{
  "n_head": 6,
  "vocab_size": 2048,
  "activation": "tanh_gelu",
  "norm": "layernorm",
  "bias": "all",
  "tie_embeddings": true,
  "parallel_block": false,
  "init": "uniform",
  "beta2": 0.99,
  "weight_decay": 0.042,
  "warmup_steps": 447,
  "decay_shape": "pow",
  "final_lr_fraction": 0.0
}
MLP neurons of a small language model. Each row is named by its layer, matrix (up: input weights; down: output weights) and neuron, and shows model dimensions 0-191. Each number is 128 + 24 x the weight over its row's rms, rounded and kept within 0 to 255. Numbers have three digits each.
After each neuron's rows, "fires before" lists the tokens most often just after its 100 highest values on Wikipedia text that the model never trained on. A number after a token or word is its count.

L2.up172:138057170153119102143149139164121143109109124124133130153115127155162114120144109106139162126142124114098131121149112159164190142159099133126112066131161122084168129117119107127080143146126132130106134132151161132147145136103136155178127158106123101116165142132118102151178117115140160164156158098135114134128120095106129096114118129098089128162168087111094154140131105156110145164129104126115137079118121127099132155096110142166145144145144116086131137098131133125075121143119148141158122127117083132132091100116126119141140147094103166148128108101117085132104123178110169170
L2.down172:142101148117135079140142126132148141154095125158130139120165135134153140161181111101115110141111093100134145116092117113116111160130129107149073131103115070142144140145123101121139095184148060124126077139118106146138106125131128145131127130136118138148104121116116083141107117189107123132137131105149187095163153139144118078132131117121107145159108174128140145073150150170133110135140147159094145167092095119115134117127153174127147133158115141118185153122139070137131163061105144107134146135135103130081144133121133125119126104106130133104130127100119108142145137155151157140
fires before: "\n" 66, "==" 13, " (" 5, ":" 4

L2.up184:143083122127150116149139123164142143163150111059146100119110112153117124130153116046092141116141095136118083145139178138108140103127122126149123123121160133114137132146110109080158126141133152141108120134148176124148083145142133163169149146134164145068103102109132144138107161174124136132105138132142152106133140140075122145107149093125180148139145149103131140112132158109082101154113130100145123064107111138133132148136099142126146140139163126100114093132090101149124118159121139109135108143156109122127082103067138118142139150101134147124103089088119125102121119165160143112
L2.down184:117101129128123111137097126115114154133122116177124126106139112147113130179166102162093100147128093109113122156142151105145118121127097172133131155114110098167183119129185115131117169134095134157143152127098109152098123147116144126109090124095115122157127147118125124134096074150127111095112104173121142074143136160143158145125161129135120099120163159091152125151151052155126121086152159186134106151129112122142097104105120130112106140094118127163102121131183125102109155124131140142120130105148143166099119143101098069116124102140139098161166139094137126133135140141126170128
fires before: "-" 35, "\n" 24, "|" 9, "==" 5

L9.up370:081080135127107149130133136102106135198163134095108124133143106138090123140158114128143127114115065082126128118146157123145135097119132096135075121140101168138142115080174108173136172126119180128103136159105123185159107083146170120123122105131122152139128123095139090136137092150128153137140115085116127118101171145103100098125134120122097110106129146090145103150141126099100109158143108131132152127139136151099104142121149128127121181150093135114120102143133122171137128122155118134129134164123118143114133133140175129193151092154126137134127101122124140085098100131142088092
L9.down370:158160145133128120092130128129147090100104159128150105083149094117115144159148149088150146125121101109144179121123108115140125128160170154126106135152205119147160136136130149109146142079130145132136150134122144058122152121123097073152140109159102124133156099135109146105098165120079154128121113111158085137123104115159108140085133145129100152132142105121105139106130137129110124105140113083138141141092140111136130114140165098184105111124153112123132171088098083123132129151140133123122122130144110096067113130134134104146153086145152111180120168153130163118141158147151110161
fires before: "2" 16, "1" 14, "3" 8, "6" 7, "4" 6

L2.up496:137077150153164128155124135143120140138091118092165118119129107138182096175154131091114131104132101131081088142132135129103149096169139114152111138155141112080154105127126091124125138140139134143101139126116227129151136163126142140169152115120165161095122120086120168128105102168129141174116123127105136137121103097097102147132136136125142121151145139128106120101140122118094096144100126120132120079103113142128134144128104160124153136135152104123155113115121104157114127166122163134163105160101114115103125097071118114132157134066084110146111101104116099118112134161165154117
L2.down496:142133130112111129096129150085123148203112166087131088113104117143104109167154110098076094149137155145098109157140139168140124144162116121144082130079130074115164162160196127090113129131119145133147164130127148119108145093128126154107096165136115130141112155111093111116106094126089120103101109128128142107125152128126149136152166138166129097127118155121134139109181070108159097113169132158158140176118103128125128090123114078137169134116117149139105125096155121126161148142134123127103143154147101142107115140128108117111151150107163134137158127124133110143117101155125134102
fires before: "-" 24, "|" 19, "\n" 12, "==" 9, "=" 7

L3.up449:122117122134152136112086128145127147158099087120180117083123093118095084139165142069126180149107091176153134163145134115114120136156141111137150166139102131118142132086138099131155152114149102161080144126105165160151084112053134122151132154127124123141171083079132100125138134154147101146090105129103123104133133129118160138136121124144123112120115157133117128161164148118167107154124142134121135112124166113138145085132102156087131116133182091136107136115119093151124159132132144132128145135112156082113117165110108119175148108108101102104129117104139145138137114105165116093
L3.down449:145144131132126096109133121168120126123091117131158137122154140149145136178154095131125142136134169157170096151153122110128118136109128153091148143090111120125137146084146130141181098158154061085097138092107125125111136108117131122131157142102121114127142117130129131105149136138115150125133113084129152139122141160148106152164107130184098140118142142106114162149146151107150113133126142130109175131158117126083119158132136167090123104101068152084111109140128051118097135084135104156163131143096176171148122121112095173156116132095120106128101130157117092125155080108130132123
fires before: " |" 23, "." 12, ")" 9, "9" 8, "," 8

L3.up577:119126143124142123098122121174146134133144095148141124113124102075152098139117131076165146122136106124106128171124078163164128146120123122144134123185084124096099148109135103152149111106108134106084160131149173130121136101095101115108144166153099162128164143086137088141145121136140144157148123120089138143178104127099152144101109143149131110158108189109104098129119168133116062126098136136151133091108151135145129086184129103119146148139156115132125141099133143135131110185101133066138150117131120131104122119119116102142147145114114127155135102090131121081146134113137133079
L3.down577:161125151189093130126112126141094109128131128175120123111194186123095137129093125153100121115147128124158102131139103137144130130141154099081111146128118110119129110106099091135155119055096138146132135134131175102152098138078126138122162121156146163158144132162119083094132101092135140120141109141157140163123164142165167152143093124166102104140130152147120155146129155104082126146159103163141115090162121143129135079127160086133092138145091099111147131131126114076114124112142107105133123107140133118154104122140149102109122177104139150121122099127131126101149136127102137086
fires before: " |" 53, "–" 10, " (" 5

L9.up445:084130163125159141126093154151100173118117118088149105087103159100086148113113135110100179102128133203129105111114101120141128110166145144142131154133094147092112112083068130110172156119127142147137142125142156170137103125147134159104123127137139132130128165079141108125134080156162101150112143081175117162125124087120125140113188146136093118122111096105135116157141155092134136105140121121136150126086134134110164108127129151110099092115146121112177144120098124154180136090117132129138140125128111110096086176105124116160153134102115106152125110118124129119123101122136126128
L9.down445:120107129107169125142100139190112109107126124148114139100119143135102123084123126130143150119114137138125119110156114109129075088180119108079107137139087130153139135105133131111198161121112135120139123114142120126102117101162111137088109146102141132110169135127171157163170111151141103137154148151135147120137151096122126111082137122145089107087063080138128141107148149123170112097173149117113115142099138154108152151146109119053119129139114134142111121134136132066107120127144095160149130138149113163138158135138115131123114181143134137174119127157110124177112148142169121145
fires before: "." 24, "," 19, "5" 5, "4" 5, "0" 4

L9.up486:135122159132157110107099152126112178179161108107142102112113099146120114129167133144132152152120120112134125141092135163109122095107134107161131128104103150172128124141115099111135134137103159132088134120106126122107111161117163105099101098140117135117121143102160116088157114140087177121150122121123152125144147168102089161106118136112155100124129152151156152150089118125106110117129075104128115079140147066123123152159143141158127194158151101128114135132084129142117134133089103090106076152163134107184102146117156133154134115129156146135152130134152159104110164121127093073
L9.down486:116139132115146131174128181106146115148181185164132182171130076129142163118091116145156087118106116117122118123102120103133124123135158103111137114166134151118114119112166120112108121137125160170105119087108122134159086170094119157131145154111091103125154117160131178086134107117117126102097163156112089153090084128141119110103144123137174168125081148121127132127096118094144126157125103133101097081139156094138137114139112139115095131098097143116109106119118175113158128134132111141144112137145113146112148114136106124156173116135111096143145106122127154153128154160097143175
fires before: "2" 13, "1" 12, " 3" 12, " 4" 10, " 2" 10, "0" 8

L6.up647:127118177137130120105158145120163129158135124103123142118147110128164092141101161081157150135107095094094117158139102153113141152136137084158134151126119170130132142132127109135089129135146134144115092120106114123109126079126116129146072138129106117082124132121104139135120109118110161115121125101065161127156083119131107173066138129135143095139163126133105134125118106122108101121143130162144130107096161117127150102150130118149159224150157108122147179094122113169164108135072131077132104110176111138127142149122114136158142137125111108150106105096151129096140124133161120111
L6.down647:096131170096176100096151097141133146108113188109171141175100153114161127099130134149134154091170132128135132109110099115116077148129149086162150104182126141124135152108144150112127070154122141122152130124141135159182127143136117116099090128151131149111128112138138131152122103093075132179131133081124109132128142116131099110145134128149104119128128137166127156160091138131118108134116124151148173118083110165160133138116083094124137109138111111102113154126168170156166124131150123118140139092134119135103075101132173108118140153080145141142103108126115118085100140118142134129
fires before: " |" 42, "er" 7, " than" 4

L3.up226:147116144180130199130111128148167121151106134121153107105180107126156115117165133153142145087151119153092100166118127132139184098166113159143129143135125119087143116127124094121109126141125157165109119141106162115151140172134116116134146142114146182144153128107112114133143086171120142114112136141147125143111129142113133145144122111110127119149123129126145122118157130107129113152094108165137164086083107160138118128111096136089145162110151117129138076114140102132102118135076192074116135133106141102141080104092098098136144144084109129138085118127138073136121179153147132126
L3.down226:150154094100125132087136119115142133142128152145111153124115150131144092142169099131074101135104119112161133101116135097136098150141132107163114117120079095092116142125105081130134138125102155104151123123097088181120115121092098129179170099111142153157107139137131109108111136080147134111135133126169129117122215140122129107152137126153116133113126125177134161134105174153109106117140153133132136152123159140161115124129121080112120145078099147116112106123122116136147121134141127126088180153122153131111143122202115198116166155121136128130145136139105143143110115076133117101
fires before: "\n" 66, "-" 25

L2.up311:136120137164138129168136154141141126169110116097165090125109090076175093169128141112148128114117115141080072135118140122126152123164141139161124103115144116081130151146126097085153141168134142145127107153111167120128113131139116158174128147093161172103145124103130141129143139155125129119109092123108140147116138122101096133080142076135140101144138120111122136113137120145150103174126118152125112077112136115157124143136114136126145128128141120115162115108069110153122110155096133120156123141122139155119068107061146137149133162080130138144093093116112115118109165150173137067
L2.down311:165146125133144121129104118123144128189152153120105160154178103157112120140172132133100087134122089129149141157142133143124132114132124137127116123116128112121148150156180105110115128111125137112098115102104117109121126140121155138104154115107149113148136136129105104101068090129132101103131106157124148079119113162123124115158154130145139156098148147128163092163150097134098111078169167172133110094090165106118091093168098119104156118130116126157095111080209117130154133116147116136124130155131117105147096147121146081091100187146149128141131135114133135164092131089140146135
fires before: "\n" 19, "==" 14, "-" 8, "C" 6, "|" 6

L9.up304:129125157132110090134117111125127150142142130106137124102126139138164118130128161132123143112091123110109147133104167138141121108160149129216132133094166108115108107091114108145132066152162106118116150117111135125144100134157144138158121111147155147099173179123137118165162133114149144111124135115103136151111124122123120082121108130145133125117142097113095115114089111148179097210058083094146172143127114115110133156124105120119152145147130113113142086111100150167126089167111164135183138166127141089149121091112111112156161107133107133124117113099112111106109135107126143142
L9.down304:123144128119126152134129117155150150111110139112118124114133114112123103133130127106136133141104143106145119114131129127128096109107199198134135124107150162128103146150107160183134093153163128102138100184138113150165133142110160110127148118176134128161094094088141127130112140175119148118157094177123101148146151121120076104091122133112152136108110177120099090154129150092117105118144098081128146111117141145116152115127129133142052145157130087115150137123166155123074120142072119156115132096147123156107158144139115187132115115095131125128144142100112133108111162133094116104
fires before: " –" 14, " (" 12, "-" 10, "===" 9, ":" 8, " ===" 8

L8.up79:116077124115123100126121115084187121149147112146153119128121113154116126139094093135111131138108122136129132134132160114110158135147124143111113170113128145150162095116073131087140122143151127096131145134119128146172088149107114124165071127117138141133089148088051133127127139172056181117153126085123131149090118130115091114143139150099126115150140133183087114139124140096111109133146110131110154108115160109100136153076150114143112147133140155150134146144157066149145133122128126136121097149089115138131098135121165132101142093137096134122162078144136124157132103173140143142
L8.down79:101168125133124127137192171179104105163131184115100112120133059135156133141144120123172117156122103110151135127159142125147164102191163137128105129117161137172166112084148123129076148097102105136100126137099125144109136103127121144115123099134157134121069139115094090099157110136163138150127100121118150119117124125119136095100161146144162121139143149156148140118114117091144161099146088122096112104113094098127078113128141142121079145104161096148153127159145126140139112166125122127109154136117120073107138118142121111121148101113126139097101106158118177136139141119125137139
fires before: "1" 13, "2" 10, "4" 9, "3" 8, "9" 6, "5" 5

L9.up494:128130121138130071113120161128124120121108114136141113111160110123114096167114161114116109111127115119111150145094138114106137189131149123153108154142132100070184111137087136131123106135110159096133150123120147140148092104114152115160112120116133148125099190125090158154156141131162156110130128088127141140124130125140154112091097145112111124141140113130124156136129129123178117179141136114106125079073133103175145138126144116163183128116098103099091177122114134148122128116174119117132145152119142112148102143089126153123148110142159101145111075134092105065102083171148162135
L9.down494:110154117158129104123111149176115115119117113143109127145124103120138123204134140067152127127092144126129130130093130116125118105127171138152102153150129136099113121146136131132151123156147168111152123097105161134147101137168153136135116116125140110153088142136138135151130128139154132084179137135142113154097173098104143116111107120124153132078090137100116156105163136139182132172152128116102115121163113078135101151160092128155132164086104142091133134129088125089096156120111079109141144107124144144155116167124154172114086123093116095145120122135087087112085130174114126105
fires before: ")" 26, "===" 16, "==" 12, " ===" 11, " ==" 11

L6.up243:125089116151119134153155148155157164172130069103158160166156141083173066114152124112142137089110087129147125140132139110106123116094117124146092186135082159112137088052136136123146156127130107129107163150164165141160093148083120146160103117149091138108101113106135120148145153143108120179127102098140121146181131110113105166108132115102109130137118113169109143162142117114109117090129126115143108103126100119113132135108118105111116149109136160133130147159115119155141135118139105123156121158083140110148109120127121143084152089130135111140082123110140119114112106126140117162
L6.down243:166087153118138104144134178128128086140102120127123134146142118131152138101181164139143127087133141152119129115174141089128146093088107111124149153148119162097105099105159127097151158105119123131166122185128145134157095094127128100114169096138130095168104123111169134107096093137139127154126109154116146107106111103151076114120151146135167136131124163131148114127099111136118129159120117127079094129129143111169097116146092125135112169125119177107130120132094163129094090096134124117162134134107117145109120113172179110129158112100141145124108154130133188178117125100158100115
fires before: "7" 14, "1" 13, "4" 13, "9" 13, "3" 9, "0" 8